Part of a small language model's weights: width 448, a variant of Adam for these matrices.
MLP neurons of a small language model. Each row is named by its layer, matrix (up: input weights) and neuron, and shows model dimensions 80-175. Each number is 128 + 32 x the weight over its row's rms, rounded and kept within 0 to 255. Numbers have three digits each.
Before each neuron's rows, "fires on" lists the tokens most often at its 100 highest values on Wikipedia text that the model never trained on.

fires on: " Party", "al", "n", "ar", "il", "an"
L3.up191:112101104109087129084110105117144112163150115114113130123134127155118119115154171140120125184134127164103188182129170143124162122117140138152090130092158108094031157188123153153125122138120154102141143162151135076189097135133159097115144148147098146214188187124121134085157135129115045139

fires on: " South", " W", " n", " J"
L5.up578:075093080115063061141116200116139100147204124106118142145122171124093140178199125088123108129109152115126089155121144069034121137148088121161113168122133107196115136136113145171133109182129081066139112145136127123136108127120149073108142184148115132108118178110138111120122178128141125169

fires on: " form", "el", "p", "ged", "ilt", "ect"
L3.up122:109127111142173070112138155118145114127125085097116082141133164146204115060134098158125131146147076120061082059143140154143158150151121136102067161107077172112160183108154097121100089184136106142132162138061159122090073147141119130149165083108162083118135141161125130122156047147087146161

fires on: "c", " sc", "t", "ac"
L5.up658:151180132107189122083137105126103098125089155111125069133124138084080097122159175110063124181143127133114145196077109145158097136065083105098094130116104156086137117077153103129111156091086105105141110179167111039106070135102165161166105160130123099167079117110111139112153153183046135144

fires on: "h", " S", ":", " K", " D"
L3.up355:152180099145126121117091118178142073155155142137178161098121164057054118109091156099088093120140109099116098152130131135107089201128139112163129140163123098135118124193100079163132133218141113120081066155112106090088108118147155051138129149099144168136169178124122087084111151127133107172

fires on: "m", "-", "ert", "eth", "-m", "ov"
L3.up1251:125145111152050116121123087094146161121172094132217114169064171104119156100142125116121152135127114211103208153068119136101124139093073166149162164177135103112076118190123145136155098113126095093148099132131114185181134160133108136133119162152122074133160217161087129177079129142097147164

fires on: " c", " h", " re", " Mer", " cred", "ar"
L5.up1162:131133122062111164125093076122115133124098158108090073089116117170109107177153116086136119131184121059097166163159110109205086160152155122139084131092092137178155134134106112092150147155105104100126121150195149123066120155106093136123106147124089211184145094095137120105115194114092115159

fires on: "u", " download", "ia", "o", "ulture", "he"
L3.up873:125164122070119172123129119066145113093172108181139115159096101103187143189105147112104133220108157190059150108128115092143100090172106122185090148135119157132114088215115144156137138110120186196159134159147159140154146176194098182058170126122137100137120145129060125163135112135128120118

fires on: " m", " days", " months", " year"
L3.up408:135152074129118106142057122166139147174119160121126128150096087095113137167138171140061089119150135150114176172117101132171062127110088145148117102199149111036135139138112164148125144067136128084150095123191150139116088075063140148104112123081089094121121121122134111218112112160177107149

fires on: " as", "um", " originally", " once"
L3.up724:127141105115163120152100076133170148095168088115190156085116112161139085102129085129055113136137115116018110111145121162161153176162235143162161089081100143139094140156136141113184107143165093162133125138099151185199157186222149165078171061102156086133130140107102136193091158149103116100

fires on: "th", " second", "st", "rd", "nd", " third"
L3.up1171:112175127111131060092117128086146121139134095194108096132140092106128144128104087182157106107130135153103114106145085111130193174094141139113062051149136031123120143128108148154021114119088138095123178173109157167063167106108225142149106140098141140151121168109135109168131160125165120152

fires on: " was", " were", " play", " F", "ent"
L5.up173:110135084159203164154135180074229153117062126135119104123102120139154145104151094151161163118191122160120079160136130160142125125102104114136139153137112086136153133107132104124151118178049111084092132052150176137141101100085129113094155150122160116132151122119132104186143111126135102126

fires on: " S", " H", " C", " D", " R", " K"
L3.up1165:141129118140119179086144148167132096127185117132107123082112140056148135101170140092112090104132114141150122139120135090123132178102088132163146144147079108072104160122114120124152133162155166081105090178124244108120150110189176179113056145127175153114134125137126105030143115155159131079

fires on: "ch", " due", "9", " life", "her"
L3.up164:108090115077160125173107147131090166127096069105111086183173177117166120126102123162134088138161102142088166092140117149131073183152095056144129177164115152133120166134152145126116150161186135134064143125189184150181048119130136123108214084071114141143114126079062117099110086127094107135

fires on: "),", "\",", " included"
L3.up546:095140082107135105086083088152149074115131088092142129161137180133144100101137116095171129076162089148130101126107099139115129084117092081140125168091126153098156151109140049128115154171155182136131135094079122108204120193089064126155111149116139139146183114121175103114108093185157145079

fires on: ",", "L", "ull", "all", "el"
L3.up544:114150077160115054125092107102114159129082122114170080204101077107118116016050074130190110174136129108110078116123140186112051122074132137097080124162163136097072105097149126099104105127136128097137099135153160103149064142114170129076083137103205116085082131170085066202174095196152132167

fires on: " Released", " described", "ated", "ited", "ed", " used"
L3.up460:073176136155121136128095117129144127118114114115110077178144102122169142112124125114116122084161170146131144104112144069161126075113148102129121117084144166121076135110200115122160088172165106067122078189085146189148191112135133137139167143115180121112150148101144160122134119171124171124

fires on: " after", " Is", " After", " out"
L5.up678:138131121125118142128132085177145107169136213084146148090113133164163108112132117123158142095120086166094196145145094149153079147093127139195119150149121104122078128104233141133172132118159120124108105105065074164097167133110143128175195083135148113130125138145131172138089185180130098176

fires on: "i", "y", "m", "k", "e"
L5.up862:148106147110120111109113081147162122065147159107118185161115119130126132155102177106156153160107102164138169138125085143188153171108159067088114148073165125071128181160092066081170134107111168116126116094162177183146125158120131114108125147082128163218121172119120128130165067153121167106

fires on: "\n", " at", ")\n", "ge", " near"
L3.up215:116156123109137105108046057060204106140154113146085089093153074143162110072102095060124145087104152159105120180161145150099146153142136118155192104109150124102114120089222116140169118147131104165093133154147155134138192142125185105159135108109117117091188120109100144177186111163143163161

fires on: "s", "S", " .", "ons", "|---|---|---|---|---|---|\n", "is"
L3.up32:072177096074120124092164075135166176142123143123143066106126091158126119131141132060144145178113095154091140183142152124161120106158124172094119135095172121112068131119131069149089119145129164132141152118156105064198096144184175145130149134099134148098141163145128104143188094125120142144

fires on: " inter", "–", " |", "0", "-", " ("
L5.up583:119149106118068132080142136123153127094107145156127079108189173145093103098135126132116078081166090204148108143078087114189106165128096110154078169089124091155175073156116096135134082119109156101124121140127101149155109143055116153132104163108153095180062060146131150092100115147120133138

fires on: " I", " A", "it", "ir", " L", " U"
L5.up987:177132129122175157095089131098107099111119138151091131116070106125153124096035178145196081214162133106147087116108155164093104116109114110129174138151177107182100167121115120100042075128114138129144116077160172147128138094103125062136089143083106122181146192105127165109100175189127069188

fires on: " public", " call", " line", "e", " railway", " Mar"
L3.up637:191178108141131106088124108177151113188108123142156076138107172155158106118149093045135134127211088101085147163135090145122159156113138101150088124146083122107114103143110187079127107178135160104137084154070080108092092178144070035146113083129155117130179082165132112157173136091169125143

fires on: " P", "m", " R", " B", " m"
L5.up17:197114151082157114117077126077158151132198149209130075160073140092106108115101206115106136121185141149138137090110149127089119190116106143134118139147097135148149117142131135116109106103124070142151101126176133136106156174143139098134063109057151074149194127093073118135123109158115107146

fires on: ";", " b", " fl", "t", " t"
L5.up1455:131084146116161148148145115163123069208160170095091122135201171181131132143110133092106126098217080164167123183106049119065151107126160119113117081108116169141111107113114074117091124132148130079142139180155117115117160175146120159115102164088122060113138171134037128084144130153132098074

fires on: " —", " |\n", "8", " FA"
L5.up915:174110116115161202143129076109130063161117125137111123090097117120081051108138110110156066119149158165076164121158124089171094156091053141102077107140078155112128126114161109118098114116152114156138089167134178152128125116078146156092136121143161144098156120158095119139155138107191118131

fires on: " he", " H", " P", " O", " Tri", " He"
L5.up1247:191100140119182101120104094163103140104074139069135102095130188069114117162167188112149119142174107111152161094142188108169080132101161074131084134188112109087107123173157126069107167098164053140134085116162119164113132121120163114125118127133122104168137117118122058079106124156123131109

fires on: "\"", " |\n", " |", "."
L3.up457:123159110172132121174121141107168085121122077153157118164161113111093147137174076150173121108106171152123127160137134152094172146100094187124120141197118109050121144119159131168116096110141165097098143085081149144154152167077195107122120133094145098121053145100086141181141064184099224135

fires on: "3", " Con", "in", "Con", "°W", "7"
L5.up106:106211067146085105081106123109094101201161144129113111112103098148135149111122191090088136127109123132090123118232129134163128140160132118127165061162140112165065184100176116154148121219117107105153127112160128152120145073193077203174180134129075126127160113138064088150153174155097116125

fires on: "\"", ")", "to", "ures", "ks", "les"
L3.up923:117186114129145124111081107122109092113108157144114127100140164170092165081133198143148089139114185149138111143171152163180108153128158116139154142181204177122096147112134188062080099159156167092081159076119189120126117130152093176145101089105113125163113104059077110130116158116120082194

fires on: "in", " as", " ins", " Ott", " T"
L5.up473:113168098089125113109159108202120168145091135091101050133078185101102131120112074145144110146122158177161078146124164148087151079050090101101161114106075118095090129181190134098123142118119121132153176163085130068142066098156119149133129139087174073100138170106145142138135149105139073111

fires on: " of", " has", " which", " have", ":", "y"
L5.up653:161159133159156083148099134108195081143160120124161162110084122116048122136083147100187126151130098123107109112117143114113090128098135065148073162131113169161128156131160114097046095151134126108145162043150099160128217129113125102099051131080083125129143068164139101150091114120109118180

fires on: " N", "olog", "ass", "ot", " cl"
L5.up1214:152133162135145140100138083122127130163083074121130113153054190111080131138117126075136050213098157114167146126135185207098139119151116139126154139175129192162102134065117100115138150078100144125161062155170137148166078121101128139138109097069138169089124152123131119100122103090133101078

fires on: "ation", "ction", "ement", " election", "l", "er"
L3.up155:114140166095145073121124090102088168136077124108140091122107128095147161075127194149148106099127081183084181139139150099114111122123108103149155125121137118141138087083154155086139113108143125111128082140165106167142141150140107110105096090092168103146113169121140095121143110137137131196

fires on: " E", " e", "ul", "E", " cm", "ie"
L5.up227:154121136212099069157111120141142073175115138135085135162118091110132118216118081139146099177108167150116206166180160160059113115113170113115086146168129157120119074131134152146183106171155103063169115133134172138156162114114089117121111179087166136124113186142097124135118159184136164159